config.toml
n_kv_head = 3
head_dim = 128
rope_base = 10000.0
qk_norm = false
decay_shape = "sqrt"
MLP neurons of a small language model. Each row is named by its layer, matrix (down: output weights) and neuron, and shows model dimensions 256-383. Each number is 128 + 32 x the weight over its row's rms, rounded and kept within 0 to 255. Numbers have three digits each.
A block is one neuron, or neurons of one layer that tend to fire together. After each block is what it responds to, as a language model described it from the Wikipedia text at the highest values.

L2.down147:114138094104115117155164134191152154070132170167119135133158099164131103104112071113119095096132110115190011117059150105073158081102137181178078149140124131161132071133118103119129053146156168128200117122154163114142136115091178179161154116157119095199148063036108129170145115145174175123087145128138118106183105126094130087211172117132088025112114171081159113170093137111142132133084
L2.down448:125082107106125148117141107146165131099112013110156069091113110160104118141084101100108114113126123157129173086164141111107151101083128098163125252199117140121130097108199103088147115115152154132133152136103132182140182108098131118103115094106121146134124117082095164186099124138113117162127206110104170172157182070197083142142065123078149129102159183102117134170098140161132120095116
L2.down802:113098131153149177202115128110185129106136176120162132124145113189086172120122155133147121149105138156107130148002168077152085051120097054151142147124113103071107117131101090131182135151154128106154132135097136157139182119087176112136103138100182097128083117136131098172125097164077124104181081104133111153147069107116118051143106142108170141135146134143090158138094116126150154117116
L2.down855:090086187111120135153169099148059112164120117091081102138092093103086129172148131135113118112118171130147107147123177191085162170112123124137172208127113122118102155102183170162114161192116109111098115076117159120144103170086110099124118152092112109068117175126079176107068145132127140155117076118099100181179141136123127102130095118083112112102115154162171154172088131125129149159117
L2.down1181:173126071135080085154120120125132127150140113154152116104122148146137091182108153117119087142137112163148076140152164093107077151151161153068132171162122161159107120196165125137133099139131159124150153076166080082096129119184148127121195147158049138115166157099132089149161147140125089162118121114193133194096175162131138110136085114085130128113075096130135189132091064139170166150096
L2.down1183:140107105129128102145109104108104098154129112096136100128154132135116151135111113148142124142120138150167153152083167154176129090182064138139165134142111088083137148139137171118085091113138104122122128090122139168162160088081087157128134119165093139141132198156103119044130118093127155093117106105109109167149141177095146086108189129094142146120035144120199106134132126137106151147124
L2.down1193:123152106114083140103133115152189104100132123154100186145175105160123107119106142150113117134127114126111126150183164100120149163085177107094155162178147124141140117101147085159074182120150149137184141154150097107167109175110096135135142112161101147140126176084107132095141141142136087152158181133100145155140143056106149152119121087119150140177134168147120132088103127092152155128208
L2.down1247:110115150067143066143138095138156116103128103135141209144162157118155125098119080109081092133163093111103141096131108133148153119087100070079079137166139102173152063130133145155107140080087133153160136028127153118242122188191121116126154154148141109150083149175131065147210082157105110123170093097146112123153144067129168143096129162124137123157170178120160095159136164096134162178118
Country codes and determiners

L2.down105:144098166158170163125075177116120099124160134169118097124103125157120128160111187123118139113080135141117173222149122109165191166107166161113128150098112194133077158086154169147177184104127083139101096124129084150126118120166068171133120073132044110058113094101131143102191115125073023150183103129160193159159124171145172147131150125103143180190117159146160133138179082111134102139125
L2.down609:121084145134124132126147119132100106209105199072146101153099089083111147160131103162055156132051097121107098137159194117188141106157146083100128085139130138122168126098091131150164107137205160113170147157145193095126175102118108150090175161090205132068167161092120134123142137134176205136119147137166118155148121069153143120081093120154121089123096143157147140163106193104160107140109
L2.down614:139107167104130126127110099105146167085118111160123057137177131104114067098063100134123115089124163161099080165158145116163129125214131131118113129065087091139119134127129114090159124159071155160128083137132156145103158160149093106121123109193088152141102143065123138125158077152125127167129164142177070140036168101139134152125176170125173165139129112105113110125125066169162139100152
L2.down707:117126145135113120106180131149116153100088142197086089097114113162121098173125112162161171093104138166083154126165063098140117126149123150100108158074056149141123131113151067099082134114085090134198140173108168161141158105210097171119099111150106099135118072120134103146142145149115081123161124102250106123075123060073214111083180136105103185143161109089125105127127139130132137101108
L2.down901:128126103042165146119084132170116107137154088168163070100138154102078148126165077111146197126159142102144135143078114137156160047191139128135151195129182097091154081145096112110128121127190101122103116150138122093227146044114113082110122156083212149143091164128157151099107164137128167105148113099096110106148122153132150112113164087122136109183180127061128155095128171142131112136100
L2.down943:184112107189111162121138136155093105157091082130116135149077148137102131149121119081111081118130091136098141139098135132094114076162146188117124143179175083186146122160143173108139185138147135175190125147197097092098111119138124139205147129133127092148066107106164106161134137092051097103088110145094154179162093213142160134106137090141136136157142119137176075137092113088156080108145
L2.down1102:203147171112081153204159129105132112197128110080127186195104116148123158110117152160132151123146121115126127090142216143150151095136119114097152124151124177124146106135083100159111107183105139109113107168109135121110151091177112095062139158148050167073121221105156140125115150111077160129136136106116151132081129094128074095116138164148127131116134148134146141078101147109141059139157
L2.down1266:143222103133111122086137120114130132090139137129077148114178147142141134126135082115136125194125109168128126125135139123153107083130146126084101127076165140080127209105106126113133104041107125110140115145147120081120120080208145168080152166105185147168089117182102093162157153164147174115196170101128140104106136098148232142145164173061109146156140022101106110165138148152064146090175
Word continuation after word-like stub

L7.down440:098127148089145096117137124116176051173180145117074132118151156175140184130122107152089098109125103130095171108112093155141110083175101148135132193192089108145181108143104160117185181122117189171100149147136168133150166085208103059182117130105136121136137103142165156152133108120117130091152105062134141137134139121141172079140172121137140064113082126118129150063153100119131073169115
L7.down454:177121098142135094158138110075128112099144099157138122137050149156104158177146155098055087107091166127139145137140107137159141162132135175108157033083082097058167169051124123198151140204202058188148157114119193123158141148096155155116150088120084148139135113174110159191133183083110122189120170081168101201169132154120179110080140135173139174074092112105160153123078090196110128149071
L7.down1140:157157131123083121167156144132123107102135096118111199151129121164113148119119121120109116136116104093120135133126133121140080089137128142094077075108149137118075145074151115165103165119119120162028120085121112140155143116139109106112101154132151140141198056189155188136100144158164108133114084163132114174101034184192130132120112108117135120116091136224160186141112080119138088117154
L7.down1281:180099122094091158089155154111068127165120092145106155137109159137069094154089179140130166169104113107099159118109141162089121112135077093108102108111117113100129152121095137177118124157177119074111052079099139177117056090120165126145099129161149160120168116071115149164128140117154120129109145140140129076138064157121181127136166142117103143148101164136153128087068115097166064090195
L7.down1347:165166113118147169176086097157135124141082119127103156098169136187148159040145127138092115109137184163098191075098108163096172121096117117142144061062142088154199111120134161115076144199173135101115128103084078113130123066083103130115128138162088076164165101088093114159107077135181117164119120150134136145081127139146143138165087124093074119141075125119093239134159087156128174144098
L7.down1429:122155101156089137140061140123084096147158168127105135124119142164127150088129147122149113121161122123131139138110099082136128190156105107117117077089178184182076164155125120128148101156142123031183106086154108047156126075108191116136143109147104088143143111125090144116150185147146166131153100096148119137119122110098144138147156084109147153198082137204114026147106093059179116107080
L7.down1475:159146099116109099137191118078085136160100173177156123099142180084135147115179099136061138097082083171131160073141153159115138077123098143099183164122126160173146147131117136105126162161101086114153187183101167100100109075129153056053179151163078131095107093083112135122174068156165157136129134118117157145163107098127113141151159159109144068126071106172133149100118150160138079139106
L7.down1483:113114079075142171152095136155174142124116103114094180076110114169089137163146145191120091127166182092080118116118164155109100170158140115095168186125140111148088110086165127105130102102151106168135038091167141134118111093108068098108086138194107123123108120115160109117153168133145123166142176133127167132046173094122100155155126130111118044147155085122151102112136074134117125109150
Ambiguous word-initial "a"

L6.down1086:125114165119116072123213120100116079090122157121087197080128134084117150158115100165150076081139067140119149170155137116112081119105144157161141106092110095176162161145118137119145051172147036140180085107088193095127156137161146164124129169146097105156155119149129119071144129121139085144152119123147094135181085119082100144154196146098153097119138151109080140102122084169137112108057
Uppercase abbreviation letters

L7.down302:123086115098127077136154082114172098137079135109105123172098142102120152148158155128128205136123119155134114014126125083122108148090111137130124094139074153091118055149135152121084176096119087157117102162156137191147126162190199143122071152150118122159166133142055101162103120114154141099132122113138160067077115107112173113130134137163137149105127109094229155087155074137092084120163
L7.down314:123130129162091105149105140104064165143128077115131116154162156168069092138145151099171153101140171099104086153137187115131104134132110132102152160155116117087072136122156144125141076127093067146142094149107136158131149042165154127134083144139150154089118079100157154174133113141119204165173136174113132179182136103153142087109074149087122117153149147080099142097103142147178145126136
L7.down651:127066120161101131162135100184140098142101113125129143117128149153126150074163143137032118116116132160128064092127116149124112081155139142131139213144125138121114132074177094131159152120144102130125117171140081129171180144116181059093109120137088101143150089094163076103122162127156124129103125131142178094116178135067138186107079174171181086142111157142125141132175094118115102113156
L7.down767:081145151116101123164087178101132113075084158147105155166190117138178135128128132148162104132105139110116119114201097090155125122105129185154152099138159114117152110160140169157123118144053101046080129142168100119127161089133106092126113154123117132149134192064126130140124035105055151120125106210141049113118177085144147138110154151082147105175083077124075098110130137174151118153079
L7.down811:164138157086123149147093142144060105079208079166139098179183178087136196166085139114170125148109136138164178146123128093125126120145150107143131185170135128139152125157137062146167141123103148142145114095145138147120092139172118141137121077130120117159117138120207114153119172117111096129140121137084169148115141120085194133120120122115182139129028093112114081148091090093177123135120
L7.down1171:145096168121095151113101103159147100114155084190183128141157108149108136185121116130128135162085126116111191149146160119113146230151141151120095129191155129097114136157160099095093133096117099144138125179114214082138128134092141180076128124077062133166147129213090121112147149178134167106130132107083149158146092126118097124124105155152128164188159153092112119146109091139108120114099
L7.down1228:099068150113143135181148148113112094120168128149073104128110121088129145115173127119135121100115202084129156176149133128218124128111102122148169120129137133146128210173158056162048094057108132175101085112110119127142105123174151089124142148177110129153087153190192187126164113131092185141106144142134130127127129143124138136146092144060079167140177078086162151194127093104141096153140
L7.down1405:105136079107118116153154213172134117140137119119158135175131080136088180096128126158125141170075143095135111089145120146071096200122106145134189127112131107087055103161119129131164170132113088183172128133083113135172118097125148102169095228113097133121120116137084105091076145108113143158161113133126162135166110133124123136185138074108022165145135108163146140132162160132160134178130
Function-word fragments

L6.down643:146190061105121116175122076142136087146051099121111149089120106127101121177128139113196127123204135071113168193111156133149191153107173176074126082147114118113193154147180030182163103133132144106103130155100154151130160069147161165074134164063156128112100081106101116095144133071145100149094139115133177172126094117094163133111165121133135156084139106124168101102107215091152115144127
Prepositions and their second halves